Part of a small language model's weights.
Size: 12 layers, width 640, 5 heads of 128 (1 for keys and values), MLP 2560 GELU, vocabulary 8192, 56.4M parameters.
Architecture: tied embeddings, attention and MLP in parallel.
Training: a variant of Muon for these matrices, 903M tokens, 6887 steps.
MLP neurons of a small language model. Each row is named by its layer, matrix (up: input weights) and neuron, and shows model dimensions 176-271. Each number is 128 + 24 x the weight over its row's rms, rounded and kept within 0 to 255. Numbers have three digits each.
Before each neuron's rows, "fires after" lists the tokens most often just before its 100 highest values on Wikipedia text that the model never trained on; "fires on" lists the tokens most often at its 100 highest values on Wikipedia text that the model never trained on. A number after a token or word is its count.

fires after: " " 40, "1" 26, " $" 4, "," 4
fires on: "2" 24, "1" 16, "3" 12, "4" 11, "0" 8, "5" 5
L7.up864:154206126179139121124204118116141122145108154117135105124108124116123092166135088125127110150150136104167126079144135125118152128096148134103106158129119163090152116125131189106134142102170149115126141169130151148121135136143169097140153087137116102112137108102114137175081147143121177121

fires after: " |" 42, "R" 6, "1" 6, "la" 5, " " 4
fires on: " " 38, "4" 8, "ff" 4
L7.up467:158102145112121146165163116130141082143149125116124172109124117151146131117105135126096138134114137135098125098141084134100149161129145133120138102096111114118121116095138132129081169131157154123126124103116104147124135141141107092124143113139135157136112128118116139184109119128106124145

fires after: "." 50, " for" 4, ")." 4
fires on: "\n" 59, "t" 4, "." 4
L7.up2164:131153148151139096171142142110149125130129134118095231130130108096126105115159132100092111105113135167118155140171147119120130117148097107140110185084135127132130084116117151115150129118137132127148131071122129122160131108104110158163121107092141111131107143132112105109107144117135092131

fires after: " " 46, "." 12, " (" 8, "1" 4
fires on: "1" 48, "3" 12, "0" 6, "2" 4
L7.up903:118142145154130122142124146133196126104102123126084144093122119104150106123125163121120141118125127171133108137096138132089131085092158119161122124095125091137135096112117136139123165107117175144140159086079149159086097128103160087096108116115130174122115145092141144125133148126104122099

fires after: " " 38, "\n" 20, "-" 7, " (" 5
fires on: "1" 89
L7.up2075:100139134186127158135153092129160139110123157106098146119117115091126112140142123163151121103131127160127148121107090062168099147138117091092116107175128133125137196127117114115131089175107151149113120138134123140141127127128175154197121117130143136137136112112125104107170127107151142129

fires after: "." 56, "s" 4
fires on: "\n" 71, "." 16
L7.up1462:154125097131142149179100185147212086149172114090142101130125125093128142125127109139111140144132140154110111144169102109142136107166117112123116116075149102137156100118071133105152078133127156142092062158133139160127127120098159096159123121144114116119098122126116107114105106158145134135

fires after: "0" 49, " " 11, "5" 5, "6" 4, "8" 4
fires on: "2" 20, " and" 15, "1" 13, "'" 10, "0" 9, "s" 7
L7.up741:108149090140071125145142093084147137085118127127095153189136136123109155118154081133147107113138134131101122082150147100126111123137134108163148162121126167114137160120136147104178143137128136139107140120144081157115206096113132127125125151169104142110089094111168102119061131110089133148

fires after: "." 61
fires on: "\n" 70
L7.up569:142085127151152142152147172150168120147145130140182133141116146132153120137155108081116083115120131133131100200142131106121103089135135139137131116137110145157159089121120086113091112143129131113073089114102110122116121158116125144122105098122176162122103068138117105180108134103130147106

fires after: "." 43, "-" 17, "\n" 12, " (" 5, "ten" 4
fires on: "S" 25, "R" 11, " a" 6, "D" 5, "G" 5
L7.up2370:105067137134095151125121159103134149121175124127169092116098128119145115114173127108109122158092140163130146147135086109090099092125124108128094131090104141126133130108102138134127131104093155115157131125114152141163141126104122133109098136084117127131161099113126129132113123107108088134

fires after: "." 47, " where" 10, "\n" 6, " The" 5
fires on: " He" 28, " She" 17, " he" 7, " station" 6, " to" 5
L7.up2420:153127144126131142115145139096150090110145086134154117141140107127125123151093084164116147154109138109168103143116076164126143152080098131174165121122189144138097151122122109140087093132063135132123137149131123124172126155110105111162162142154114162180110153141125143122104103128119115105

fires after: "." 65
fires on: "\n" 93
L7.up1831:148091099147126146169159218133179073154164114093144122145131147096147138115134127134113143136142139154114106170130122102141133113154102102135132118096150124122167075139081140107174124128155111151074103148117135158117132141095138094177107118121134109140104126114135086108109130148138176111

fires after: " " 44, " (" 6, "-" 4
fires on: "2" 59
L7.up2125:127118095146067143144147140088126118105107125089126157076134143142125156100154097147121154176131107150144098093104127147141127104105126114139126137131161118139150146124146080112124119108098136134111106074113129118108119165124147126104110102065114122107113108090142117124114081146095145099

fires after: "." 19, "5" 9, "4" 8, "3" 8, "1" 8, "6" 7
fires on: "2" 16, "6" 14, "4" 12, "3" 10, "0" 7
L7.up37:136100129131100152155118163152107154134170129153111117113108160132111105173126074118160133091138121163112145130170111102162083147118142122128140092140100133120158168115143107151125109132133131156154119167107065110101102162137159144116140101108087107116142131141111159118155158129123162169

fires after: " Su" 29, " Ap" 8, " N" 5, " W" 5, " un" 4
fires on: "zu" 29, "or" 8, "ible" 5, "p" 5, "iz" 4
L7.up2077:155136164130151121141114128144100100118163132091153096116067049144178181080141150137104087106150137117115143134097124110147114131116133156103119117168100137134116126158132130179108127154097120161121124101105142133134125110129111121117123164098167105147084139149117123147169069102067088140

fires after: "1" 13, "0" 12, "2" 11, "5" 9, "6" 7, "3" 6
fires on: "0" 29, "6" 10, "k" 6, "2" 6, "iz" 5
L7.up1780:081120167171122172116134116105149104096127141139093141136151119129104113156110139152135100093138122086152148159120132122089085058106133167159094134132113115179132126121093124140149147095130135141114149132159081127131115101131092111152129158161115143133099143055109175096115129126130120142

fires after: " |" 49, ";" 11, "s" 6, " " 4
fires on: " " 60
L7.up175:124136126129096127148099118118108134094111100132129173107093191121195133148116103172107111147147087141125111127138129130129137123186152154074127107117107133127178131088112100112167089139128078104123124120120116120113125146134143130117140157059159074124114140089133122124112137139132142126

fires after: " " 52, "2" 25, "0" 5
fires on: "2" 59, "0" 25, "cl" 5
L7.up1750:118136100105097070145095156136121142119114124164108119118145135126132113111124114167083116161174146131076129158129150099145140110122131186114140112136130131106148141137063107100114150098150151118136124143099156109099140106107111126133139082131118178134148128132118129124134057157156119132